config.toml
n_layer = 16
d_model = 512
n_head = 8
n_kv_head = 8
head_dim = 64
d_mlp = 1344
vocab_size = 8192
activation = "swiglu"
norm = "rmsnorm"
norm_place = "pre"
norm_eps = 1e-05
positions = "rope"
rope_base = 4330.0
rope_fraction = 1.0
qk_norm = false
attn_scale = 0.125
bias = "none"
tie_embeddings = false
parallel_block = false
init = "normal"
init_std_qkv = 0.0196
init_std_o = 0.00347
init_std_up = 0.0196
init_std_down = 0.00214
optimizer = "muon_variant"
lr = 0.0109
beta1 = 0.9
weight_decay = 0.023
lr_head = 0.00547
grad_clip = 1.0
warmup_steps = 200
schedule = "cos"
final_lr_fraction = 0.0
batch_tokens = [65536, 131072, 262144]
seq_len = 512
doc_mask = true
train_tokens = 949900000
steps = 7049
dataset = "wikipedia_en"
MLP neurons of a small language model. Each row is named by its layer, matrix (gate and up: input weights) and neuron, and shows model dimensions 341-404. Each number is 50 + 12 x the weight over its row's rms, rounded and kept within 0 to 99. A neuron's up and down rows have the sign that makes its largest values positive.
A block is one neuron, or neurons of one layer that tend to fire together. After each block is what it responds to, as a language model described it from the Wikipedia text at the highest values.

L9.gate136:35 60 38 55 59 53 61 20 46 41 53 59 57 46 47 50 38 40 77 56 43 53 47 62 54 55 48 69 50 38 75 58 26 32 60 34 36 63 57 25 51 41 58 63 86 58 54 43 60 56 64 67 46 51 54 46 41 58 66 61 31 61 43 42
L9.up136:50 47 64 41 30 24 44 26 55 51 69 48 69 55 39 54 45 43 48 52 58 45 22 60 68 47 44 49 55 67 35 41 42 58 44 53 43 46 49 41 37 47 44 48 54 35 63 29 56 68 74 39 55 70 29 45 47 56 58 26 54 84 38 40
L9.gate471:48 55 55 39 51 61 49 59 48 53 57 34 50 41 61 57 53 42 28 46 41 62 54 54 70 49 37 32 34 38 30 62 49 49 50 55 49 54 67 54 55 53 32 36 41 35 49 62 60 68 44 46 60 34 51 39 62 67 57 43 53 71 40 49
L9.up471:57 34 53 49 47 48 73 35 37 50 43 59 58 60 35 61 44 29 59 62 59 60 64 50 51 18 34 44 58 37 40 53 49 57 32 64 29 38 48 69 52 42 74 44 36 56 29 44 61 36 64 61 37 30 57 59 47 70 68 71 35 37 20 63
L9.gate480:39 57 51 55 42 58 47 49 36 24 35 55 38 57 57 52 36 39 38 45 44 39 55 65 62 67 39 78 58 51 36 37 52 50 40 35 51 57 59 31 47 36 38 64 52 59 79 65 64 59 55 62 44 37 53 45 54 47 61 29 51 50 33 51
L9.up480:47 43 38 46 43 47 49 46 31 75 49 60 56 52 39 57 48 40 56 57 71 63 47 64 60 52 64 49 51 48 56 55 51 57 33 65 56 31 53 43 46 43 31 70 54 74 35 42 60 54 61 45 34 58 30 46 47 41 33 48 60 51 38 21
L9.gate587:57 55 56 47 52 50 34 35 59 58 16 34 40 48 50 44 50 23 77 47 42 41 43 89 37 41 53 72 51 48 66 60 48 53 46 57 55 42 46 34 33 46 53 48 64 48 53 38 41 63 48 57 58 54 44 79 62 46 53 56 34 45 62 29
L9.up587:42 54 60 54 61 45 37 55 62 52 61 77 45 42 59 30 42 49 50 51 44 63 54 51 35 36 37 92 51 58 55 49 70 38 53 50 43 53 62 30 62 39 28 45 57 47 48 53 56 36 35 56 61 37 24 75 67 74 59 33 42 54 44 49
L9.gate589:54 47 46 34 49 29 46 44 42 35 46 47 43 53 54 42 67 62 45 57 35 39 58 49 32 41 50 56 45 73 47 59 47 44 35 57 51 40 56 37 59 52 58 59 47 73 40 26 21 75 35 56 44 39 48 44 57 41 66 59 55 34 49 42
L9.up589:48 84 66 38 39 44 44 66 33 54 51 31 63 52 30 35 41 53 37 67 71 37 36 28 64 47 42 44 47 58 48 49 39 39 56 42 52 55 74 50 61 44 50 49 46 59 30 46 48 48 61 51 55 32 67 71 46 51 58 27 64 56 40 56
L9.gate606:61 49 36 62 43 45 55 46 65 55 48 46 48 13 41 27 39 49 60 61 44 43 71 40 39 46 27 46 48 40 60 60 46 37 44 54 63 33 42 43 50 51 37 42 31 53 38 43 58 52 29 47 56 59 67 66 46 42 62 58 56 50 82 44
L9.up606:52 24 45 57 49 50 53 65 46 58 62 40 60 39 35 57 39 48 62 49 47 73 60 26 53 64 17 41 55 33 60 66 65 63 55 77 48 59 47 69 61 64 64 33 33 49 28 43 35 52 53 41 74 61 53 66 41 44 61 72 53 52 47 35
L9.gate736:37 48 57 42 73 29 44 30 78 48 26 53 47 48 59 41 35 36 38 67 62 59 41 39 37 46 36 59 43 49 47 65 30 21 57 44 30 37 49 47 50 44 53 53 53 72 29 52 58 44 71 40 40 38 29 62 65 35 60 29 49 68 66 47
L9.up736:55 28 43 62 64 32 63 56 50 49 43 56 33 44 64 48 26 26 51 64 59 35 68 36 63 52 55 41 58 60 22 40 48 53 48 50 44 35 55 66 61 51 57 45 50 57 36 48 42 57 66 64 47 37 47 35 51 57 46 49 78 57 35 44
L9.gate1166:54 64 65 55 66 59 50 45 64 52 41 38 51 41 42 48 55 36 52 62 61 37 66 54 59 60 34 41 65 74 22 75 45 51 58 47 62 58 57 33 65 48 72 39 44 64 42 35 58 57 65 43 67 46 24 79 63 54 46 65 66 54 56 50
L9.up1166:49 60 28 49 57 44 62 42 47 31 44 42 64 66 32 44 37 50 45 41 15 52 49 47 51 60 50 50 53 52 38 56 58 30 54 46 53 55 47 58 67 64 51 56 45 61 48 46 39 45 49 65 67 46 29 55 76 34 66 43 56 56 36 54
Prepositions and modifiers just before a named tournament or event, mostly in sports bios: "in", "at", "of", "men's", "Under-20".

L5.gate45:68 43 48 43 87 39 47 63 44 45 47 47 42 46 38 46 68 35 67 53 49 54 45 45 61 43 42 37 71 48 47 57 51 39 52 55 43 54 52 54 39 37 50 38 49 42 18 55 36 69 39 66 46 54 42 56 41 43 63 56 26 76 26 66
L5.up45:50 62 55 56 30 31 54 54 47 64 35 69 70 56 48 50 68 56 48 72 34 29 52 62 39 54 48 37 48 55 50 75 50 43 45 58 60 48 58 65 41 36 37 56 53 33 65 34 19 79 50 53 54 49 81 37 16 70 30 45 21 58 65 50
L5.gate72:46 36 54 49 66 32 51 31 64 45 40 41 69 43 59 60 57 35 72 53 50 45 59 47 49 31 14 44 58 49 58 40 43 33 40 41 55 49 43 37 31 72 36 45 75 57 62 36 21 79 58 35 75 59 43 52 28 51 56 59 37 56 42 27
L5.up72:38 23 52 49 50 34 60 55 66 59 53 72 64 59 67 53 34 42 66 47 46 42 52 41 45 47 43 50 47 65 60 55 37 62 43 69 35 36 28 46 43 39 42 42 60 75 63 62 46 61 53 50 50 51 44 59 37 38 57 42 59 58 36 26
L5.gate180:75 84 33 28 26 48 46 55 45 52 48 56 50 60 47 43 30 57 53 56 58 59 32 38 59 49 62 49 57 43 35 44 47 29 55 51 56 55 25 45 45 55 29 23 46 65 40 46 50 37 48 24 24 64 44 53 59 64 34 60 33 62 57 87
L5.up180:49 58 63 51 49 41 29 57 70 40 39 51 44 44 43 56 60 31 43 47 50 65 60 45 46 61 64 70 54 50 53 60 79 50 45 56 51 37 57 67 47 50 24 45 45 43 63 50 71 39 60 50 65 47 50 53 48 46 43 35 27 46 50 27
L5.gate535:36 44 42 58 45 51 54 57 46 35 59 26 37 50 56 61 66 42 42 59 60 54 63 48 49 49 15 21 65 66 41 67 47 56 55 58 57 54 47 59 53 68 49 48 40 49 61 46 42 73 58 44 59 41 43 68 58 32 68 60 53 42 56 23
L5.up535:61 38 17 72 39 48 34 52 49 45 53 50 32 40 26 57 39 51 64 66 61 54 49 47 49 64 46 47 52 41 46 53 58 33 50 48 39 54 49 56 58 60 49 54 40 45 47 42 32 43 49 59 48 40 37 67 45 44 71 70 59 37 61 53
L5.gate657:65 37 66 27 46 48 52 36 46 52 36 48 74 53 47 64 44 32 39 41 39 24 57 42 40 74 53 59 61 35 49 63 47 39 41 50 43 39 55 52 52 49 59 41 44 56 37 53 42 27 52 47 52 67 25 34 30 56 53 62 43 63 25 52
L5.up657:73 51 51 58 47 61 53 65 32 40 62 41 47 59 56 59 48 48 47 46 75 60 54 56 54 58 52 54 55 40 34 61 46 30 56 43 36 37 43 59 51 46 36 38 70 60 39 60 55 41 46 56 34 63 60 49 45 37 42 67 38 43 59 38
L5.gate915:61 59 62 66 52 34 29 51 51 31 37 55 67 46 45 46 45 48 70 55 46 37 62 54 41 49 42 39 24 35 36 41 45 39 48 40 59 39 45 50 41 56 59 45 49 31 51 46 52 42 57 33 58 41 53 68 68 42 46 54 44 41 34 61
L5.up915:58 62 57 58 22 59 48 48 40 59 34 31 35 54 45 45 24 41 67 53 40 32 50 65 43 47 44 59 43 54 58 58 51 45 42 59 64 27 67 58 55 47 25 37 47 60 46 40 47 37 47 70 60 55 38 49 50 41 49 63 69 45 58 35
L5.gate1123:43 49 59 41 59 51 58 42 63 53 40 34 85 50 43 60 58 53 79 76 30 42 56 57 62 42 46 58 77 41 40 62 49 49 69 32 35 57 55 53 47 66 53 42 50 65 47 44 49 32 21 37 52 42 53 57 59 48 34 77 47 48 35 26
L5.up1123:52 58 61 34 64 45 67 68 33 45 41 56 51 42 58 52 55 50 52 56 60 63 56 30 62 46 79 58 67 61 65 53 54 56 35 51 40 67 40 54 38 64 51 39 47 35 56 59 40 45 46 40 55 43 50 65 60 34 54 50 54 63 46 33
L5.gate1236:43 33 56 60 54 42 59 55 36 75 32 53 63 68 52 37 47 38 49 40 40 68 39 33 49 58 37 46 75 37 55 39 36 35 53 37 32 54 29 45 71 20 51 67 57 73 45 30 41 45 62 54 46 51 59 44 56 50 55 51 66 51 55 65
L5.up1236:61 52 66 52 32 34 81 32 67 52 28 51 61 31 46 60 54 45 43 41 56 29 83 41 25 46 42 31 47 50 53 60 34 59 42 58 49 55 64 77 52 61 63 46 49 63 44 32 41 44 44 41 35 43 46 43 42 40 54 65 32 63 50 60
Word-piece continuations and line breaks in sports articles and tables, such as BA in NBA/FIBA, season endings like 2023–24, and the break before headings.

L9.gate347:67 50 56 32 59 49 43 62 71 59 41 57 50 48 57 68 50 52 26 65 47 45 41 34 38 49 59 45 58 22 76 47 55 35 56 49 57 57 72 52 16 52 54 33 56 44 51 39 44 55 49 51 42 50 34 27 52 50 49 40 41 38 12 31
L9.up347:48 37 31 49 64 50 50 62 74 34 63 63 48 58 54 45 61 56 39 53 42 50 37 37 56 47 66 73 63 50 40 46 42 55 60 50 73 43 65 70 46 52 72 65 40 69 60 38 49 49 68 76 36 58 47 46 47 36 55 49 57 43 23 45
L9.gate405:71 52 36 60 42 56 36 67 43 68 55 35 75 56 57 47 37 51 26 39 65 41 61 36 64 50 64 42 53 72 58 48 72 44 62 78 53 56 45 32 27 51 66 51 35 44 51 59 55 63 53 56 59 50 53 65 31 69 46 27 72 58 30 48
L9.up405:50 58 53 29 57 32 57 52 52 45 56 23 56 70 45 71 58 59 42 35 48 33 41 46 57 53 47 48 27 62 42 48 46 60 50 49 35 77 49 49 38 42 52 63 38 37 61 60 44 64 41 64 56 47 34 46 65 49 47 48 46 53 20 63
L9.gate462:38 42 53 46 49 72 46 64 63 37 54 60 49 39 46 53 46 64 62 55 42 63 73 49 46 39 45 42 40 55 75 55 18 44 51 55 49 46 57 49 27 61 17 58 67 45 41 36 40 59 46 75 42 53 40 43 58 63 63 41 62 50 56 65
L9.up462:51 55 44 47 69 61 48 51 60 36 50 36 55 47 72 41 44 32 63 59 44 46 38 64 48 53 53 38 58 64 74 49 39 47 50 60 61 39 61 40 55 62 36 36 52 54 58 43 54 64 51 51 47 57 36 58 57 44 57 55 42 71 43 57
L9.gate661:40 72 65 31 31 28 64 33 53 51 76 31 53 42 47 58 37 52 41 57 35 55 51 64 50 43 62 20 51 59 46 60 52 62 60 67 38 64 67 73 31 22 49 56 32 66 33 46 69 44 47 47 59 65 56 69 22 33 59 41 64 37 36 74
L9.up661:43 45 40 49 70 47 73 57 36 31 51 29 42 38 70 78 58 49 46 60 62 39 24 59 45 68 55 29 51 69 51 56 59 56 35 42 54 46 63 53 62 56 60 37 77 40 51 50 44 47 45 39 61 45 82 53 47 63 67 44 53 68 55 52
L9.gate757:49 55 51 40 63 49 60 40 49 58 46 45 34 44 38 38 68 57 34 26 31 47 41 66 64 56 46 28 34 43 47 49 54 57 51 21 55 41 42 44 30 44 40 67 66 67 44 41 48 43 42 31 43 44 63 41 26 48 53 47 65 35 69 41
L9.up757:38 38 57 39 51 30 51 46 44 34 44 43 43 53 44 60 67 39 37 51 30 54 38 63 50 61 59 49 38 47 47 56 66 65 48 40 70 26 49 51 30 66 23 28 61 65 47 31 56 54 56 32 40 42 57 50 52 68 38 58 55 55 37 46
L9.gate949:61 54 33 53 49 56 49 50 52 54 54 39 53 59 53 45 55 51 41 51 40 44 68 45 53 52 45 50 43 35 67 53 57 48 69 55 59 51 54 71 40 41 53 56 34 41 56 53 50 42 55 59 53 41 67 45 56 30 37 56 74 54 65 36
L9.up949:44 52 65 29 60 41 33 27 51 47 35 31 52 54 50 63 28 64 42 56 44 22 50 53 68 55 38 55 51 51 42 53 41 41 55 39 51 49 56 53 40 56 66 40 39 68 52 63 43 55 48 32 39 39 35 31 62 49 63 42 34 44 40 45
L9.gate1038:40 55 58 60 68 44 49 44 46 41 30 37 57 46 43 45 33 64 46 47 45 48 47 54 48 41 25 52 50 45 71 55 48 44 78 63 58 23 51 38 55 52 53 46 55 54 59 34 57 66 52 43 43 53 58 34 58 40 31 64 63 28 55 47
L9.up1038:40 31 37 46 52 22 41 50 50 38 63 37 42 64 37 64 62 61 41 42 65 50 42 21 39 59 46 64 22 50 48 58 61 59 46 49 27 44 49 41 19 40 64 40 58 46 54 54 69 56 30 48 59 52 59 38 53 44 49 61 43 67 52 52
L9.gate1141:54 59 56 44 56 37 50 41 42 44 63 60 49 36 40 63 46 59 49 44 52 46 40 55 50 55 38 48 35 71 37 52 58 31 64 57 75 47 54 33 46 59 57 41 63 52 57 38 42 44 37 41 51 35 29 39 77 43 66 25 36 45 48 58
L9.up1141:29 43 35 19 42 46 43 52 55 64 38 51 42 62 59 38 50 39 40 56 48 48 51 41 52 66 66 48 71 40 42 63 43 66 70 25 38 28 46 32 54 44 46 70 64 65 54 54 60 63 43 57 76 53 43 54 41 33 26 38 63 62 48 56
Short first pieces of words split across tokens, especially de, P/p, Le/la, as in de+ceptive, p+rices, Le+icestershire, or the particle de.

L6.gate1294:73 54 46 50 58 42 65 59 46 55 68 62 73 39 58 61 50 48 57 46 78 53 40 55 47 71 55 55 59 56 44 49 65 57 45 61 48 48 66 38 67 67 59 52 57 48 30 44 58 47 31 47 48 63 25 41 35 55 59 55 43 55 45 56
L6.up1294:57 43 61 57 39 20 43 46 38 63 56 36 61 41 63 51 54 51 24 72 67 40 54 41 32 79 51 59 40 45 58 38 55 44 43 65 58 54 63 49 47 55 63 58 41 35 50 72 65 49 43 50 31 53 54 45 40 85 65 57 45 34 49 27
Short pieces in the first part of a split word, most strongly ug in A-ug-ust in dates, also name pieces like Gi-ul-iano, F-ran-k, Cl-a-ude, Don de.